Weights of a small GPT-style language model, trained from scratch on English Wikipedia.
Architecture: no biases in attention or MLP, untied embeddings, capped logits.
MLP neurons of a small language model. Each row is named by its layer, matrix (up: input weights) and neuron, and shows model dimensions 144-207. Each number is 128 + 32 x the weight over its row's rms, rounded and kept within 0 to 255.
After each neuron's rows, "fires on" lists the tokens most often at its 100 highest values on Wikipedia text that the model never trained on.

L5.up828 [128 127 117 135 170 134 105 178 112 149 113 160 153 195 167 198  91  61 150 122 128 154 189 119 155  98  75 140 125 112 102 109  99  91 128 120  93 103  96 155 121 121 193 193 117  74 147 135 137 118 131 153 206 175  73 117 125 119  59 127 135 122 139 139]
fires on: "s", "o", "g", "l", "ta", "al"

L5.up1085 [134  77 148 173 115  94 116 200 104 123 107 128 139 115 102  87 114  79 110 123 149 131 126 150 132  79  98 151 125 138 134 101 104 182 104 119 123 120 121 126 153 158 112 145 195 172 113 123 117 108  81 126 114 136 160 212 137  72  68  89 114 188 133 109]
fires on: ",", ")", "s", "]", "}"

L5.up686 [109 102 142 166 155 154 149 226 115 112 124 209 212 140  75 127  94  67 148 146 151  92 145 143  41 146 124  88 151 112 102 113 143 123 192  68 116 124 106 123 152 148  72 121  96 155  97 104 137  95 132 114 159 139 121 149 197 141 104 148 127 114 156  64]
fires on: "al", "ch", "re", "il", "or", "le"

L5.up1235 [143  90 127 171 178 107 130 116 107  69 134 118  94 146 124 117 112  75 102  97 133  77 123 128 173 175 149  67 131 131 133  76 123 125 133 140  94 121  91 114 103  68 118 164 112 125 161 122  78  70 168  92 109  53 139 135 121 131 101 120  50 124 175 112]
fires on: "t", "ho", "fin", "id", "i", "d"

L5.up672 [104 173 108 155 192 168 114 130 183 125 101 165 188 121 131 162  72 123 188 182  79 146 136 125  75 131  99 102 132 216 101 111 165  77 147 110  28  77 153 217 125 134 130 153 132 129 159 139 133 151 124  92 106 156 218 116 142 127 117 121  83 113 167  45]
fires on: "–", "t", "re", "ive", " received"

L5.up1505 [136  88 140 126 139 180 117 181 133 158 161 176 107 122  73 175 158 156 135 148 194 152 160 130 133 109 180  97 100 156 134 102 154 153 159 114 124 117  97 120 143 118 187 132  71 123 233  94 125  79 112 138 141 206 130 185 100 110 132 124 121 115 171  95]
fires on: "d", "t", "s", "b", "n", "o"

L5.up110 [129 118 144 154 164 143 170 173 187 125 171 104 133 119  45 197 155 151 210 129  91 124 144 135 145  95 141 141  79 119  62 100  97 159 166 129  87 142 113 140 200  83 104 153  89  80  98 131 141 105 135 140 195 137 113 159 165 131  83  70 112 146 225  98]
fires on: "o", "s", "us", "les", "as"

L5.up1401 [148 118  75 122 148 181 136 185 138  90 109 156 147 157  99 193  65  94 153 133 130 108 115 136 162 166 123 131 170 208 155  86 150  63 144  75  71  91 163 116 123 124 176 146 125 162 178 114 161  92 129  96 138 124 119 131 131 160  70 101 108 198 120 143]
fires on: "w", "ur", "b", "v", "end", "mb"

L5.up793 [115  74 108 139 117  88 127 126 137 117  88 153 119 155  60 150 170 127 166 132 187 140 128 178 128 111 107 108 109 119 115 146 181 115 149 119 147 149 127 105 190 122 132 124 101 140 182 114 139  63 120 154 111 119 113 163 128  60 132 121  54 123 177 100]
fires on: "n", " Un", "ur", "p", "s"

L5.up1398 [116 160 133 132 102 119 215 145 110 113 149 140  88 159 160 135 110  86 169 114 161 131 108 218  95 102 139 171  94  91 133 119 106 121 235  75 101  98  89 169 113 145 142 195  98 142  99 162 155 120 136 142 102 172 137 122 179 153 110 145 124 168 105  95]
fires on: "ne", "re", "se", "le", "e", "ge"

L5.up1449 [128 112  80 145 132 149  95 139 116 109 186 131 127 185 164 119  91 102 106 107 138  64 173 197 164  93 116 118 147 162 140 121 150  86 142 138  90 128   0 180 144 116 127  77  92 105 119  92 137 104  78 183 126 156 121  85 157  71 116 131 139  87 164  99]
fires on: "ba", "ta", "ca", "ma", "am", "ra"

L5.up10 [176 111  89 133 128 184 192 226 179  89 123 178 153 158 140 185 158 122 146 129  91 125 148 141 113 158 117 151  89 150 111 169 153 126 181  95 135  62  64 108 181 126 107 102  84  91 118  97 129 123  85 177 150 130 143 145  85 106 144 139 141 178 167 123]
fires on: "man", "g", "on", "en", "an"

L5.up137 [161 104  88 146 153 149  76 137 122 133 174 146  97 169 131 153 148 104 168 142 171  94 105 163 173 141 130 127 127 147 112 110 161  83 147 114 102 162 153 153 107  88 121 165 181 154  98 111 139 107  78 159 174 141 177 122 157  89 139 160 142 130 104  98]
fires on: "o", "ri", "no", "s", " Mo", "ho"

L5.up471 [ 84 114  99 129 126  98 159 129 138 149  97 138 146 196 140 132  76 168 128 154  78 110 145 120 125 139 204 109 148 149 153 136  92 118 117 168 122 148 133 141 148 105 156 130 128 122 130 150 132  73  59 130 138 141 163 153 106 137 137 158  56 128 131  95]
fires on: "s", "es", "ies", "ers", "os", "ities"

L5.up1280 [146  51 151 113 156 175 194 138 140 142 119 167 156 112 123 175 136  66 161 158 152  58 112 139 166 172 165 153  88 150 132 111 161 117 116  93 105 101  88 171  90 154 154 155 104 123 147  53 112 152  94 125 109 170 205 154 143  91 170 111 105 109 143 117]
fires on: "go", " Go", " bi", "o", " Bi", "ho"

L5.up1035 [153 117 126 113 201 105 167 144 130 143 109 157 129 173 112 163 164 187 182 172 139  75 123 156 121  81 104 159 146 122 113  96 131 114 119 101 132 145 148 100 118 159 138 131 165 107 122 175 121 152  83 148 108  79 182 142 202  65 129 141  97  80 113 121]
fires on: "s", "id", "ed", "le", "e", "d"

L5.up204 [130 102 102 174 145 141  91 173 141 122 182 142 114  87 129 155 200  92 148 143 139 116 143 114 155 154 163  83  81 142 135 125 100 158 176 113 146 124 134 136 125  93 125 135 150 155 147 110 125  85 109 159 133 157 173 123 139  84  95 137 118  92 107 118]
fires on: "d", "ir", "ho", "et", "o"

L5.up157 [168  86 136 157 160 165 190 167 120 103 118 158 122 109 103 204 114  69 113 166 112 190 175  88 131 123 132  81 117 131  98  51 106 169 221  93  86 107 119 118 208 174 116 197 117 126 104 171 170  88 116 129 179 113 152 140 134 117 160 189  87 132 185 147]
fires on: "or", "on", "il", "man", "ten", "mon"

L5.up300 [150 131 161 142 178 140 166 154 148 109  85 128 123 111 130 155 145  77 162 209 143  97 180 129 131 112 136 162 115 160 132 135 140 136 127 113 102 133 107 126 124 155 201 177 115  95 182  96 142 168 110 118  86 212 123 138 114 139 119 120 123 163 114 101]
fires on: " not", "ly", " and", "t", "s"

L5.up754 [165 169 115 102 156 172 144 164 104 137  96 123 161 165 128 154 183 122 205 122 179 139 194 136 150 152 144 157  91 170 182  71 108 143 154 126 116 104 106 152 110 137 127 188 107 142 128  82 134 145 104 156 108 159 151  97 174 126 175 128 117 152 181 120]
fires on: "o", "ko", "io", "go", "do", "lo"

L5.up892 [133 121 157 156 172  58 169 158 155 127 157 129 140 166 112 156 120 110 212 136 137  49 107 142 128 111 185 114 134 196 152 113 175 184 111 160 124  74 156 148 130 130 120 100  75 195 147 124 110 116 139  86 104 147 160 115 150  52 136 195 132 162 170  89]
fires on: ".", "d", "le", "it", "ic", "ment"

L5.up178 [157  96 134  89 150 129 128 193 135  86 108 151 128 163 120 127 127  67 159 166 173 112 168 148 114 124 116 135 121 190 187 162  99 115  93 113 115  96 166 151 124  87 128 158 143 152  89 168  92 145 111 150 182 197 137 146 124 160  75  93 123 182 151 160]
fires on: "o", "ra", "e", "se", "el"

L5.up172 [124 100 156 138 127 110  84 159 127 158 151 216 168 193  75 146 101 108 138 186 114  77 143 188 133  98 120  93 132  98  92 144 111 117 119 160 131 102 104  92 156 114 200 141 132 160 159 171 186  89  90 163 173 163 103 128 106 128 139 185 131 144 154 150]
fires on: " a", " A", ",", " O"

L5.up700 [127  51 108 212 109 151 205 159 124 142 150 119 169 141 174 173 137  99 109 142 114 143 128 130 125 144 115  87  88  70 124 112 139 117 192 136 118  89  87 133 174  95 120 139 145 129 154 158 140  16 124 136 115 140 147 166 115 169  89 141 101 190 224 127]
fires on: "s", "n", "an", "ri", "en", "N"

L5.up336 [112 114  97 172 147 161 132 117 130 110 167 197 106 100 147 171 139  73 165 126 102  57 166 135 194 129  91 117 135 114 115 161 155 163 149 139 112 128  60 124 115 143 188 155 119  96 135  85 139 141 106 139 196 171 146  81 156 128 144  84  73 147 101 141]
fires on: "s", " of", "r"

L5.up1005 [133 101 133 159 206 106 161 128 178 117 133 149 153 165  97 123 106  67 159 126 169 132 113 111  93 137 114 130 138 149 173  85 189 113 137  75  81 106  74 176 133  56 130 149 141 101 226 113 123 141 113  88 149 185  99 154 177 110  94 107  97 138 126 124]
fires on: "th", "el", "v", "ing", "ur", "em"

L5.up633 [137 177 100 136 133 108 154 155 178 155 131  82 165  52  45 182 136  56 153 126  67 117 124 122 202 117 115  75  54 150 124 149 169 145  91 127 100 130 178 148 143 126 158 130 123 157 138 147  92 109 109 121 137 157 137 155 165 119 126 172 154 172 105 118]
fires on: ":", " E", "′", "°"

L5.up646 [111  69 120 134 127  96 133 111 131 175 130 166 172 140 142 152 126 100 121 112  93  99 125  95 139 116  81 123  97 149 147 152 111 162 106 122  82  56  93 168 138  90 104 180 101 165 150 118 138 106  55 107 164 156 146 192 128  48 178  69 108 164  71 150]
fires on: " p", " ", " a", " in", " met", " c"

L5.up1466 [150  86  93  90 140 145 127 110 152 150 133 161 115 133 163 179 119 115 157 142 121  72 142 155 162 146 133 118 137 125 155 105 141  98 141 117 107 123 136  99 141  92 102 160 116  87 188 159  93 133 128 125 138 126 114 170 139 136  91 165  96 133 139 150]
fires on: " In", "in", " un", "un", "s", "In"

L5.up695 [ 99 160 115 176 133  88 163 161 152 129 106 156 136  93 148 118  98 131 124 118 157 106 175 196 106 150  62 182 170 119 129 112 139  94 147 123 119 119 126 121 160 155 140 158 102 127 173 122 148 108  98 110 126 169 108 136 176 145  99 131  75 159 124 143]
fires on: "la", "ro", "ri", "leg", "li", "na"

L5.up104 [134 134  88 109 121 118 112 149 153 131 136 164 125  87 161  86 207 139 128 147  96 117 133 125  97 175  97 103 181 144 134 143  77  88 107  90 159 147 134 142  89 105 111 150 147 139 120 133 134  82  90 118 155 167 154 123 115 104 127 144 100 178  96 143]
fires on: "in", "il", "ho", "et", "or", "at"

L5.up581 [146 150 134 150 176 151 142 140 108 135 122 145 190 183  27 179 132  62 171 151 130 102 124 125 124 103 174 111 120 132 141 140 170 167 149  65 143 111  35 181  79 144 145 162  74 171 126 185 188  89 137 111 131 238 136 173 120 161 104 164 128 170 141 133]
fires on: " O", " Sa"

L5.up8 [129 171 126 141 135 136 105 154 151 160 123 164 167 110 152 115 127 113 190 118 107 137 113 124 131 100 102 136 132 186 148 137 153 110 182 122 137 143  85  68 126 137 170 181 111 150 148  95 168 114 142 146 101 149  87  97 140 120 127 166 148 155  93  54]
fires on: "it", "et", "t", "at"

L5.up341 [131 166 165 148 123 170 164 124  91 135  84 199 139 147 162 145 115 102 126 139 138 140 115 171 132  98  72 152 178 139 125 124 158 112 164 124 169  89 122 149  88 164 141 128  85 101 189 121 128  80 120 153 120  89 133  92 149 110  92  95 147 155  64 114]
fires on: "/", "–19", "–1", "*", "e", "−"

L5.up529 [124  74 119 157 157  74 126 136 157 155 120 152 113  77  51  91 152 124 122 136  97  65 125 112 187  92 147 138 123  93 113 155 190 138 129 170 102 156 139 134 166  81 158 130 138 104 137 146 170 115 111 163 193 151 112 152 134 163  79 104 108 113 160 117]
fires on: "s", "es", "les", "ations", "ies"

L5.up748 [ 69 124 132 101 179 135  71 168 140 103  93 131 161  88 108 157 151 136 134 137 199  99 113 146 207 100 144 117 155 110  93 149 160 102 173 128 129 155 144 133  90 126 147 171 179 118 145 122 150 129 182 159 149 168  83 152 106 128 139 146 121  98 128  92]
fires on: "s", "es", "st", "th"

L5.up1446 [109 106  60 152 181 159 109 140 134 108 139 124 115 150 136 166  97 136 207 164 128  69  64 188 159 147 124 151 142 130 129 150 136 167 182 119 122 137 144 145 120 130 118 162 155 137 142 118 154 148 114 120 160 104 167  89 134 144  97 105  71 172 146 110]
fires on: ",", " West", " in", " of"

L5.up1174 [124 158  87 149 107 166  95 199 180 153 101 148 160 157  62 161 157 143 141 176 108  89 108 140 196 142 168 138 145 120  68 139 147 125 197 104 124 154 136 177  99  99 170 203 156 131 207 129 127  69 104  98 139 142 147 112 138 108  97 102 141 157 182  90]
fires on: "s", "ed", "end", "at", " Th", "ing"

L5.up557 [126 109 177 135 140 120 148 136  75 130 118 164 182 174 124  93 147 103 106 151 159 102  96 125 193  66 116 141 139  79  72 141 144  88 195  77 114 150  90 119  88  59  92 122 154 157 161 175 188 159 107 106  68 132 122 143 174 152 151  69  94 181  97  77]
fires on: "ation", "ment", "ion", " pro"

L5.up1090 [172 116 136 149 134 104 123 144 118 152  37 188 179 184  94 164 189 140 123 125 197 102 119  75 129 115 137 143  90 115 131 137 156 155 150  81  84  57  60 104  79 123 138 155 114 146 137 136 169 132  78 136 137 132 139 119 148  95 155 135 102 131 170  94]
fires on: "e", " Go", "re", "o", " So", " O"

L5.up1205 [139 161 102 123 109  66 164 182 153  85 124 203 118 139 155 150 108 102 167 139 147 123 114 154 136  56 117 176 126 171 161 102 134 121 127 136 119 112 149 154  95 144  78 154 165  87 167 127 150  94 155 120  43 162 160 145 122 100 126 170  84 216 127 122]
fires on: "us", "it", "ic", " by", "per", " ("

L5.up899 [125 121  49 149 106 178 142 166 170  87 160 141 182 171 161 174  93 113 100 120 154 141 116 194 147 101  86 160 128  86 127 148 122 115 187  74 136  80  95 181 159 123 141 100 152  76 144 121  93 119 104  93 135 123 167 134 154 107 117 159  55 141 160  49]
fires on: "N", " (", "*", "&", "i"

L5.up526 [164 190  85 174 138 139 159 231 137 112  85 135 132 115 132 113  86 119 184 130 127 151 117 118 142 174 116 112  94 173  73 149 192 149 163 150 105 103 135 169 118 142 103 118 111 177 122 193 160 120 141 130 138 122 201 103 123 159 108 145 105 161  99  94]
fires on: "re", "or", "ve", "pe", "ure", "er"

L5.up234 [133  97  35 131 127  87 155 167 181 193 150 134 140 110 127 173 158 132 188 103  84 110 138 131 117 116  87  83  99 115 115 142 135 204 102 130 138 129  98 170 184  97 116 139 110 144 165  93 107 108 118 160 106  94 173 114 117 167  82 113 149 147 129 117]
fires on: "s", "b", "r", "t", "n"

L5.up939 [ 77 150 109 113  99 154  98 185 142 144 127  79 128 131 119 145 152 139 126 165 147 159 174  92 157 113 137 181 116 147 120 136 154 140 146  58 134 113  63 109 122 104 183 172  81 151 142 120 184 137 131 122 140 200 168  84 109  90  96 125  95 142 136 133]
fires on: "ed", "tten", "id", "ted", "g", "w"

L5.up616 [ 73  70  58 105 154 192 132 189 143 121 171 108 134 128  93 172 190  47 110 134 141  98 197 118 158 137 101 143 113 116 133 151 127 103 126  78 151  66  98 179 106 146 160 113 127 157 109 108 119  91 121 133 163 135 132 178  94 159 100 135 170 124 151 104]
fires on: "i", "ar", "ra", "un", "er", "g"

L5.up511 [112 105 111 143 179  90 181 163 149 169 123 171  79 159 117 175  97  82 174 128 122 131 126 133 135  65 141 203 141 140 142 115 102 116 155 109 161 105  78 169 112 135  82  98 106 169 143 164 113  94  91 131 137 174 126 147 127 142  98 133 136 166 112 105]
fires on: " O", "O", " career", "e"

L5.up796 [155  93  94 125 154  97 143 118 162  71 180 139 104 188 138 172 135 132 158 152 201  78 149 158 146 130 104 132  82 103 144 110 143 164 184 135  77 120 106 129 172 152 150 127 116 129 111  66 192  80 128 147 210 173  94 127 123 169 126 149 111  94 165 103]
fires on: "s", "os"

L5.up1172 [147 152  92 108 151 133 105 163 151 142  80 158 117 124 174 134 149 147 214 178  73 112 112 124 165 148 155 106 118 102 124 122  64 167 119 142  87 128 151 154  93 142 148 135 211 167  84 116  71  62 133 109 130 130 168 111 163 169  94 170  79 152 156 123]
fires on: "y", "est", "ir", "at", "op", "il"

L5.up1394 [113 174 175 111 155 110 112  99 114 125 151 165 146 130 127 145 113 162 152 124 148  96 119 124 147  75  99 120 141 119 129  59 121 126 129 109 125  78  88  84 109 109 163 120 111  84 192 130 148 106  89  92  99 151 106 150 146  97 165 103 121  76 128  29]
fires on: " h", " T", "\n", " 19", ":", "d"

L5.up1228 [ 96 153  78 127 183 180 126 184 114 161 110 113 135 126  70 116 104  73 112 122  99 139  99 148  96 164 104  88 162  88 141 167 167 157 139 150 161 127  78 108 136  45 174 139 174 164 156 145  92  90  90 159 170 178 127 159 181 108  67 140  53 172 133 101]
fires on: "ab", "b", "t", "d", "st", "er"

L5.up921 [120 157 113 151 181 115 117 138 119 136 170 125 128 152  86 139 149  96 114 131 149  87 152 117 160 137  62  94 132 109 166 103  95 145 132  65 157 122 174 190 155  83 133 148 155 193 159 135 133  89  90 113 164 101 134 166 147 140  95 135 138 164 144 156]
fires on: "ul", "er", "el", "ol", "ar", "il"

L5.up267 [103 118 131 182 188 195 173 157 127 145 114  87 160 118 107 182 104  83 139 128 106 104 116 170  42 109 131 132  67 117 113 119 206  84 172 159 138  86  71 105 108 113 140 197  93 160 185 149 180  68 133 168 132 170 117 130 164 154 142 115 145 120 104  99]
fires on: "b", "th", "st", "and", "d", "il"

L5.up310 [159  63  74 139 103 164 127 130 106 151 120 178 103 127 162 170 171 126 142 166 107 106 183 146 112 110 133 116  86 131 163  96 113  98  98 129  87 142 121  96 118 150  90 194  87 129 157 106 140 153 119 151  94 194 147 141 147 153 113 119 130 152 125 129]
fires on: "in", "un", "tin", "n"

L5.up308 [137 113 119 105 167 185 107 124 114 142 105 129 165  92 127 158 177  51 170 102 103 106 128 165 166 111 157 117 177 143 123 136 148 177 113 129 122  98 111 180 107 109 109 174 109 138 162  85  83 160 152 121 122 126 209 157 198 146 159  97 116 156 150 128]
fires on: "lo", "ro", " lo", " Ro", "o", "go"

L5.up1080 [141 143 130  89  88  92 193 163  96 151 151 137 122 143 138 107 130  55 110 174 142 111 162  91 110 132 174 145 101 220 161 173 138 130 111  72 139  75  90 189 158 124  83 133 132 118 129 131 156 174 139 116 154 140 175 166 122 105  95 131  99 113  83 161]
fires on: "te", "ub", "00", "000", "0,000", " who"

L5.up265 [ 88 115 116 109 104 148  91 144 113 110  99 150 216 131 107 101 123 100  99 153 190  53 134 145 121 109 119 136 129 101  58 106 153  82 116 177 131  78  89 132 150 176 139 174 127 106 119 125 135 130 126 167 147 124  96  87 202 138 107 138 160 109 152  89]
fires on: "it", "ad", "and", "ba", "ra"

L5.up362 [138 130 113 115 125  96 104 172 103 174 119 145 181 151 143 137  64 116 125 141 109 114 170 112 121 160 102 120 141 119 146 146 166 112 111 145 118 125 123 120 160 122 170 122 116  99 156  91 160 122  52  97 239 149 136  88 143 102 155 152  77 112 182 106]
fires on: "s", "ers"

L5.up1416 [139 116 100 163 164 106 172 234 122  84 151 125 162 215  52 174 147 113 136 153 116 102 145 163  90  95 122 166 110 158 168 155 180  98 201 108 148  78 118 219 129  79 107 103  74  87 155  65 169 107  89 157 106 148 169 136 112 101 109 128 155 180  95 104]
fires on: "an", "en", "n", "ang", "o"

L5.up622 [ 87 131 118  85 146 137 102 123 125 142 160 123 114 113 160 129  93  98 153 126 157 121 145 127 216 145 183 174 102 165 114 119 136 118 164 152 114 128 145 138  97 148 107 189 148 105 130 196 126 101 127 154 144 144 171 111 139 174 117 140 105 144 136  70]
fires on: "ve", "f", "ward", "ide", "te", "ing"

L5.up491 [182 117 123 127 127 207 168 145 132 112  99 191 194 109 175 154 157 107 143 122 106 113  98 165 110 108 122 154  94 154 124 136 176 110 138 117 144  70 132 165  97 127 119 130 163 178 143  82 143 123 139 148 113 130 143 152 120 131 126 102 102 141 113 166]
fires on: " W", "ro", " Bro", " Ro", "o"

L5.up284 [137  91 131 173 162 131 129 158  96 172 144 174 186 173 109 123 169  92 145 149 155 122 108 118 156  69  79 152 146 144 113  89 113 102 182 154 125  92 132  63 127 157 201 145 161 111 143 140 133 126  87 111 146 116 133 154 168 135  90 111  87 152 149 124]
fires on: "t", "s", "e", "g", "i"

L5.up1209 [127 105 150 174 105 103 137 146  92 139  87 123 150 153 168 124  83 102  94 152 115  72 221 109  81  87  90 187 128 170 165  96 158 124 120 137  85  98  60 158 101 103 102 142 147  95 186 107 139 154 128 126  76 188 138 121 178 128  84  70  98 144 101  93]
fires on: "s", "um", "ro", "o", "co", "ri"

L5.up857 [148 196 132 210  99 107 158 129 108 117 124 126 183 180 159 136  83 142 153 125  73 138 132 175 129  81 137  97 125 157 166 140 169 226 168 106 182 121 130 174 106 145 161 179 134 166  86 164 123 101 113 125 218 145 150  83  99 118 124 126 133 146 138  86]
fires on: "ve", "ne", " O", "que", " complete", "re"

L5.up1477 [101 177 122  88 170  77 109 138 128 112 105 113 101 120 113 107 110  80 139 130  95 134 120 182  84 114 126 171 146 130 146  98 216 126 163  82  78 153  69  99 127  93 147 200 107  79 164 130 145 125 190 129 155 160 139 137 201 110  93 174 101 118  79  86]
fires on: "at", "it", "and", "as", "ot", "ak"

L5.up1128 [128 167 144 149 115 120 174 151 157  97 122 166 142 187 134 102  94 126 164 129  92  81 167 158 123 116 155 114  85 123 183 110 142 134 138 159 137 135 137 119 162 144 100 163  97 134 156 106 185  98  98  86 107 176 131  95 131 137 146 106  62 166 144 171]
fires on: "s", "w", "es"

L5.up1322 [ 71 103 130 120 119 157 140 142 114 119 159 119 164 201  83 129 141 144 140 154 252 160 119 137 140 122 131 150   7 123 153  40  67 134 133  92 112 140 153 143 157 153 158 112 182 171 118 165 160 145 129 139 118 174 115 149 202  67 136 107 121 136 102 146]
fires on: "fer", "cur", "qui", "port", "ba"

L5.up751 [150 116 112 144 161 155 178 192 195 122 123 156 147 100  90 135  68 108  84 109 163 111 142 153 134 131  76 129 139  86 162 158 126 189  75 146 197 127 124 119 129 103 189 125 120 124 119  94 141 121  70 115 139 135 119 162 141 106  96  28 126 156 109 175]
fires on: ")", "%", "^{2}", "s"

L5.up740 [164 140 121 225 112 147 104 130 155 149 132 176 145 111 113 143 127 123 126 170 110 112  94 126 124 122 127 116 195 120 185 137  94 130 206 126  86 155  98 134 126 154 180 169 174 146 129  90 131  99 123 171 156 172 121 108 121 145 155 108 122  89  99 163]
fires on: "s", " States"

L5.up49 [ 95  88 110 119 149 183 135 178  83  92 113 113 173 126  92 106 125  69 191 109 161 130 150 146 191 120 115 144  84 106  49 105 153 121 135 154  90 139  95 113 112  87 175 130 120 126 158 128 126  80 113 171 169 153 189 120 141 120 112  38 139 135 144  94]
fires on: "th", " high", "ad", "d", " great", " only"

L5.up200 [135 117 148 114 146 130 154 166 118 134 139 142 163 146 140 124 112  84 141 179 170 146 141  85 164 132 139 103 148 117 127 107 134 132 129 140 132 134 140 149 144 129 173 118 143 122 141 149 177 140 109 125  96 195 133 106 136 189 108 104 117 133 209 107]
fires on: "h", "ing", "r", "ar", "age", "ra"

L5.up699 [ 97 138 141 159 118 154 109 158 110 116  65 108 163 181 127 145 123 132 141 161 118  74 143 125 150 120 135 165  94 160  80 109 151 119 155 108 145 145 126 156 134 177 152 165 128 107 133 152 152 103  81 137  98 103 174 165 190 149 181 125 143  96 171  56]
fires on: "re", "ce", "ve", "ide", "que", "ure"

L5.up559 [104 146 106 181 105  98 163 108 127 176 114 135 140 173 159 129 138  75 163 160 110 118  96 158 146 143  85 104 172 122 173 166 185 117 120  71  61 104  44 123 129 146 113  92 154 102 160 153 120 100  96 174 143 149 103 125 134 120 101 159 113 190 128  94]
fires on: "tern", "v", "n", "r", "–"

L5.up61 [ 95 149 182 189 155 117  92 132 116 103 152 172  89 171 117 155 200  79 161 116 156 127 129  90  80 172  88 106 132 100 155 128 156 123 175 111 129 106  95 116  99 113 108  76 160 121 131 137 110  67 118 180 152 143 113 123  78 107 120  85 103 147 146 119]
fires on: "l", "in", "n", "y", " Po", "v"

L5.up1111 [162 126  77 142 166  93 151 157 156 106 127 134 117 151 127 120  70  94 184 135 163 163 138 182 161 102 131 188  58 132  83  70 119 148 147  77  99 145  97 157  58 133 182 130 123 118  76 138 138 130  99 112 148 130 168 113 135 139 102  91 102 121 137 146]
fires on: "ge", "li", " Sa", "di", "ni", "e"

L5.up961 [127 136 149 117 157 161 199 171  93 140 141 126 119 107 118 109 169  92 138 134  76 177 115  81 110 147  73 124 142 134 146 157  92 114  95 148  47 100 110 139 110  41 102 148 124 143 136 153 133 141 126 197 115 116 119 150 142 123  99  61  92 182 108 152]
fires on: " met", " an", " a", "ip", " one", "re"

L5.up462 [ 66 147 124  60 109 169 112 100 159 147  95 104 119 151 154 153 111 119 167 131 103 167 149 143 150 111 106 186 138 208 155 146  69 119 100 110 123  38 106 169  88 153 109 175 141 137  76 179 120 178 167 152 149 119  81 118 163 140 103 152 118 118 130 144]
fires on: " in", ",", " inter", " "

L5.up1326 [ 92 147 102 131 113  83 109 142 146 115  92 125 124 139  73  82 121  90 211 148 145 134  97 132 164 131 116 126  25 145 103 129 190 162 124 152 116 120 154 138 129 109 144 124 124 157 142 120 129  86 138 100 150 127 123 152 162 197 154 159 112 155 127  74]
fires on: ":"

L5.up115 [109  98  94 124 206 149 135 130 160 157 142 157 173 106 107 161 133  91 112 124 165 160 179 143 132 129 117 130 142 132 158 115 146 105 139 121 128  48 104 110 134 113 158  81 188 162 142 124 171 128  82 105  79 124  99 148 146 155 122 100 112 107 169 112]
fires on: "h", "hi", "ar", "r", "j", " U"

L5.up495 [137 111  98 112 158 128 156 179 134 121 106 113 126 122 108 175 154  99 176 122 115 140 153 140 114 157 139  95 118 145 141 124 144 125 127 150 116 126  98 127 212  82 144 150 129 148 111 133 133 152 145 135 171 208 161 140 115 140  99 105  81 189 169 124]
fires on: "ra", "o", " Ra", "lo", "s", "house"